Weights of a small transformer language model: RMSNorm before each block, capped logits.
MLP neurons of a small language model. Each row is named by its layer, matrix (down: output weights) and neuron, and shows model dimensions 218-281. Each number is 128 + 32 x the weight over its row's rms, rounded and kept within 0 to 255.
A block is one neuron, or neurons of one layer that tend to fire together. After each block is what it responds to, as a language model described it from the Wikipedia text at the highest values.

L2.down1361 [167 133 147 127 167 132  89 131 165 147 117 156  82 121 101 135 162 175  93 123 121 161 141 174 172  92 136 137 174 151  96 148 131 135  70  99 106 153  80 119 156  77 147  81 108 156 173 106 125 149 121 129  75  83 168 118 127  89 141 129  60 106 138 190]
Responds to: Column separators in markdown table header rows (e.g. the pipe between year or number columns), plus words just after section headings, as in "The cause of".

L5.down318 [188 149 126  87 123 152  93 134 101  98 133 108 110 130 136 148  55  82 150 147  84 142 207  84 126  85 143 120 148 119 154 120 134 140 160  82 126 130 133 118 105 124 179 127 153 137 133 192  81 128 115  94 138 159  58  95 168 120 108 129  93 145  95  55]
L5.down414 [124 164 140 127 151 149 129 129 193 151 117 120  82  93 132 132  82 128 133 117 130  98 175 186  95 192 119 122 157  86 160 128 161 156 116  80 124 130 178 122 110 109 175  85 191 156 128 172 156 138 132 134 130 124 132 139 156  93 124 100  54 165 108  76]
L5.down993 [162 143  47 139 137  91 151 199 151 172  48 113 166 111  88 126 161 144 140 116  85 113 151 119 119 134 106 151 158 125 153 106  76 137 120 130 146 111 101  47 123 155  76 181 144 132 168 152 184 102 137 166  80 176 134 116 168 120 140 102  57 165 101  86]
L5.down1527 [174 142 123 149 126 171 110 155 202  45 112 106 132 118 109 107  99 138  92 160 144 109 131 163 155 101 138  70 188 140 221 102 129 129 124  94 147 148 143  83  57 150 127 110 167 130  98 122 128 152 167 100 128 153 166 104 137 138 149  80 128 186 143  91]
Responds to: Main verbs right after a named subject, mostly speech or reporting verbs that open a clause, such as announced, reported, noted, suggesting.

L3.down34 [160 197 142  77 185 137 127 106 139 110 165 109 178 112 137 181 167 116 140  90 111 135 135 117 139 133 126 124  88 176 110  82 176 168 130 119 156 184 204 144  84 178 126 180 116 119  99 138  60 129 158 170 143  94 103 127 132 141 132 154 144 113 179  54]
L3.down227 [208 113  91 162 134 128 171 176 130 129  97  90 133 129 126 140  77 108 114  61 125  40 179 140 126 180 136 166 109 135 154 136 103  96 169 133  81 159 169  79 136 181 134  98 128 211 130 115 130 119 142 128 132 149 153 135 114 110 132 135 124 137 109 122]
L3.down404 [126 104 133 151 150 151 127 111 158 148 106 140  84 164  88 169 218 112 129 135 159  52 127 143  86 127 134 142 141 111 105  81 140 145 153 109 123  93 187 110 117 150 162 135 114 169 125 146 169 117 117  94 136  71  90 181 144 196 135 109  92 138 128  63]
L3.down894 [173 142 103 140 112 175 107 107 158 133 113 141  96 129  60 147 147 170 109 104  92 146 160 136 120 115 201 158 141 140 144 169  98 143 111  65 132 176 116 168 168 121 145 184 124 155 108 156 132 153 140 203  96  83 158 149 131 110 117 129  79 134  75 113]
Responds to: Words inside Wikipedia section headings between == markers, often the last word, such as history, culture, career, Academics; weaker on list and table labels.

L2.down911 [216 114  77  87  63 161  97  89 102  98 155  88 122  95 131 131 117 113  96 107 112 128 167 161 192 101  82 130 107 131 144 128 165  59  95 135 141 106 130 139 148 137 145 129 141 179 104 100 135 132 150 111 108  96 145 146 131 147  72 141 211 136  84 122]
Responds to: Words or word pieces inside Wikipedia section headings right after ==, such as Reception, Geography, Cultivation, and culture in "In popular culture"; it fires weakly on some topic nouns in running prose.

L3.down1 [140 172  75 181 204 201 146  91  97 136  68 114 143 113 117  74 115 147  99 109  83 121 108 154 146 127 166  97 129  63 136 177 108 131 180  78 184 125 139 120 170  96 146 171 146 194 187 111 142  63  95 127 117 128 140 117 117 167 114 121 149 140 150 164]
L3.down242 [151 102 100 159 167 149 147 149 128 178 173 171  72 152 129 174 123 152 129 132 117  87 148 139  83  95 175 163  94  99 136 180 123  44 109 138  94 158 168 133 141 181 108 120 125 123 104  89 104 115 159 152 127 165 186 167  84  93  92 155 109 116 123 134]
L3.down505 [144 152 138  96  73 155 131 126 113 142  94  44 136 150 114 135 123 107 105  52 124 131 125 144 133 135 125 138 110 172 107  81 134 153 169 156  99 147 143  55 126 167 114 126  63  78  92 188  78 106 139 157 130  83 107 143 134 135 148 136 124 138 120 103]
L3.down1475 [ 86 164 127 158 103 182 140 136 132 131 118  90  87 147  83 158 123 122 146 133 130  85 162 134 117 100 119 122  96 118  91 137 177  79 147 117 103 155 146 130 140 173 130 212  67 134  49 135 154 105  98 154 140 134 111 118  76 159 143 111 113 108 122 120]
Responds to: Pipe separators in flattened wiki tables, especially after an empty cell or the end of a long prose cell, and line breaks after section headings.

L5.down256 [120 105 200 112  68 157 153  54 192 104 147 100 136 204  71 157 177 128 120 175 153 150  96 144 135  81 161 139 146 150 134 202  87 139 184 151  58  84 112 167 122 155 114  77 156 168 143 141 145 108 149  84  79 109 143  83 122 157  99 121 122 164 135  92]
L5.down502 [151  93 178 145 116 105  87 125 155 109 130 171 172  99 114 139  90  84 148  88 127 116 108 101 152 185 166 144 130 166 104 125 121  76 101 132  75 108 110 100 113  85 137 117  96 177 142 125 161 108 114 136 125 132 101 140 157 168 125 135 111  98 110 174]
L5.down1440 [164 223 165 117 161 127 125 137 178 139 107 115  98 148 126 102 118 170 164 144 156  71 149 136 112 102 133 137 154  66 138  66  94 141  72 178 154 159 112 145 131 177 153 144 119 143 100 158 116 123 117 176  85 111  58 115 173 136 142  95  69 162 119 107]
L5.down1511 [100 133 136 161 142  92 149 179 115 203 168  84 112 171 167 132 117 119 158 116 150 105 172 139  93 119 161 119 104 159 167 123  90 115 102  74 121  89 104 163 116 202  90 114 170 126  74 154 133 134 106  80 100  81 121  91  68 150 202 153  86 152  72 142]
Responds to: Commas or colons right after a place name, where a larger region follows (Scranton, Pennsylvania; Ellerby, Yorkshire, England), plus "in" introducing a place or year.

L2.down901 [106 177  83 137 129  97 121 148 115 109  91 121 154 124  86 146 115 126 153 104 147 104 149 174 108  67  73  85 124 136 142 113 129 126 128 139 149 172 158 139  95 137 103 128 211 193 163 123 175 115  73  90 123 130 181 129 126 162 190 167  82 134 175 141]
Responds to: Endings or final pieces of transitive, often causal verbs expecting an object or "to", like led to, spearheaded, motivate, facilitating.

L3.down489 [ 87 112 170 136 119 125 165 136 167 106 156  91 143 140 157 147 124 124 115  72 163 136 131 106 153 121 106 114 109 127 106 151 167 113 128 103 159  66  94 117 172 170 155 147  95 180 164 133 132 153 146 121 193 168 100 142  97 137 123 113 154 121 157 159]
L3.down719 [182 134 187 130 159  82 151 136 177 100 180  74 125 181 137 162 178 133 139 123  72 132 134 106 186 202 128 129  74 152  77 117 152 155  93 187  82 126 164 165 150 152 106 127  67  94 134 185 105 134 108 102 173 100  93  84  98 139 163 187  80 128 111 157]
L3.down913 [ 85 123 153 149 148 107 100 107 183 121 137 154 146 147 152  59 136  29  99 120  76 139 165 108 155 157  77 124  67 132  87 166 109 102 130 137 149  87 177 125 145 120 126 154 112  84  38 151  97 158 164 154 159 108 169 165 135 142 135 133 150 131 100 132]
L3.down1495 [137 121 120 146 119 115 112 178 140 154 150 121 112 133 164 113 125  23 110 146  98  99 104  81 154 130 138 161 206  94 136 126 159 134  53 120 168 163 120 151 136 173 144 135  97 181  93 156 154  99 192 178 145  78 167 163 154 114 156 166 159 117 153 133]
Responds to: Second word-piece inside a longer, often technical or foreign word, strongest on "erg" as in energetic, allergic, dopaminergic, endergonic; also pieces like "yn", "trans", "olog".

L5.down134 [121 132 155 144  77 121 157  68 132 139 140  62 142 166 103 139 114 115  83 120 119  75 162  83 133 110 159  91 127 154  85  70 180  59 134 135 140 195 154  52 120 143  97 117  93 117 113 148 137 110  75 145 162 105 126 128 107 119 144 114 160 158 102  99]
L5.down408 [150 124 143 135 131  87 134 141 138 127  55 107 164 137 123  73 122 130  87 110 136 162 127 112 124 120 112 147 129 193 173 123 123 108 135 123 146 138 120  59 130 124 134 144 112 133 117 158 168 126  95 128 122 121 107 152 184  84 200  86 134 173  62 167]
L5.down479 [140 116 133 121  95  97 125 127 136 130 181 105 113 130 156 105 127  97 135 159  63  89 150 114 184 150 142 105 157 245 112 103  86 145 119 166  95 181 153  70 148 130 132 140 108 155 155  78 149 114 164 119 146 166 126 118 120 156 114 149 125 135 110 123]
L5.down873 [140  81 149  80 138 142 143  91 112 137 145  95 149 144 154  73 125  98 183 181 137  78 101 160 135 160 132 121  97 150 121  93 117 140 154 183 151 138 104 119  82 139 151 164 195 108 119 100 147 126 125 159 174 152 129  92 113 125 170 141 132 104  96 111]
Responds to: The closing pipe at the end of a flattened wikitable row, just before a line break, in sports stats, census and election tables.

L2.down306 [103 147 163 149 151 131 135 158 163 126 130 164 194  62 136 146 109 152  56 128 169 105 114  96 100  76 106 138 164 110 116 142 159 171 166 167 193 127  71 150 128  61  90 108 107 128 149 111 126 145  97 118  65  92 125 137 140 144 151  92 154 125 195  74]
Responds to: Prepositions (mostly of, also in, for, to) right after an institution, office or group name, linking it to its place: Parliament of, Supreme Court of, teachers in.

L3.down207 [110 169 128 121 115 149 119 156 110 146  97 112 183 116 133 128 130  91 147 168  84 112 134 154 109  85  99 148  61 163 151 108 141 111 119 121 116 103 138 162  71 163  97 146  84 142 108  66 148  90 101 113  84 141  97 105 107  94 142 151 143 156  94 118]
L3.down513 [ 91 150 171  89 151 143 128  80 155 112 154 128 116 155  81  81 100 143 130  93  93 111 112 144 170 112 136 181 130  76  95  90 138 169 132 129 185 117 140 155 120 152  63  89 131 126 145 132 159 109 127 139 168 115 133 138 162 147 117 154 177 137  97 106]
L3.down612 [ 86 150 140 165  54 133 124 165 179 106 118  94 121 175  95 108 113 171 160 123 141 102 125 107 131 111 141 125 110  83 178 105 144 119 148 144 154 195 178  99 101 161  84 121 179 192 177 130 136  90 144 158 135 125 158 104 139 118 122 122 158 141 105 141]
L3.down1163 [135  62 142  75 120 121 133 156 134 151 133 117 133 134  91 135 123 134 116 148 146 182 109 146 121 127 140 190 157 128 107 218  84 161 161 137  69 116 132 115 135 110 138 138 206 144 127 116 151 133 105 106 162  99 163 147 145  95 152 113 164 152 147  93]
Responds to: Prepositions and function words right before a name, place, date or number in headings, infoboxes and tables: University of, born in, Elections in.

L3.down135 [137 145 111 101 135 119 178  97 145 122  93  95  77 145 131 116 102 161 104 180 141  70 139 132 135 136  82  85 137 137 201 157 130 119  98  53 109 150 159 155  80 169 138  99 176 150  84 127  78 108 133  87 106  88 116 141 119 117 149 146 118 139 143 135]
L3.down577 [154  86 131 161 126 107 160 166 127 133 182 140  96 185 120 150 128  89  64  97 113 143 145 108 127  62 150  62 174 142 176 109 174 152 139 109 138 140 138 164 119 132 188  75 112 165 111  57 112 163  93 162 115 131 158 138 109 136 123 124 166  99 171 136]
L3.down914 [ 75 147 100 111 132  92 139 119  75 133  94 133 102 122 142 148 132 122 130 135 138 145 114 179 122  95 189 158 104 107 141 138 175 194 114  82  94 164 168 113  73 130 116 133 117 184 129  97  95 138 204  98 121 163 155 143 107 165 109 118  70 132 116 195]
L3.down1082 [142  94 116  90  95  98 103 123 147  65 114 129  87 141 130 122 132 144 114 103 143  86 115 138  97 149 151  98 173 128 171  75 158 191 147  80 152 140 122 135 118 202 172 104 175 162 167 137  93 142  90  84 128 143 154  77 141 143 121 157 129 152 206 134]
Responds to: Main verbs, or their final word pieces, right after a subject, auxiliary or negation in narrative prose, e.g. did not develop, never lost, failed.

L5.down175 [ 62 142 196 157 125 107  96 138 108 105 152  90 125 136 158 132 116  87  96 162 181 102 116  81 138  73 106 111 127 118  88 164 125  79 176 122 122 120  53 165  95 153 128 200 143 117 110 158 103  95 127 146 124  73 172 119 124 194 121  94  98 137 151  81]
L5.down327 [112 106 156 138 159 136 163 137 157  86 127 123 123  98  87 157 152 124 127 160 131 110 122 157 118 139 164 114 134 123 166 138  85 176  58 136 116 154 168 135 106 106  73 176 178 123 123 113 118 153 172 116 134 138 129 104  87 160 120 149 105 110 141 124]
L5.down472 [143 128 123 133 145 168 124 121 150 177 166 134 147  84 105 150  97 106 154 159 138 109 134 101 127 142 137  81 111 106  91 155 144 156 123 143 151 170  96 107 103 121 119  71 165 168  96  89 139  77 102 163 128 113  75 126 132 106 163 120 145 123 125 113]
L5.down1262 [162 147  97 196 164 169  80 134  94 123 144  72 156 155 125  76 106 156 152 164 162 134 179 102 185 162 151 207 156 104 159 159 149  73 106  76 116 149 104 161 131 126  80 130 113 144 176 104 129  88  55 118 128 126 160 148 100 178  96 131 132 197 128 155]
Responds to: Words inside Wikipedia section headings right after ==, above all History, also Production, Characters, Tartans; weaker on phrase endings like in light, in regards.

L2.down1204 [ 39 125 151 103 163 110 108 165 150 124 143 176 150 161  84 134 123  86 165 131 102 151  91  65  95 101  96  48 125 109 117 106 199 141 127 153 130 182  93 120 104 163  86  81 171 113  55 100 144 171 112 149 147 137  98 149 154  45 120 122 184 157 185 183]
Responds to: Short subword pieces in the middle of split words, such as en-erg-etic, con-if-ers, ple-th-ora, ure-th-ane, plus closing == or === on section headings.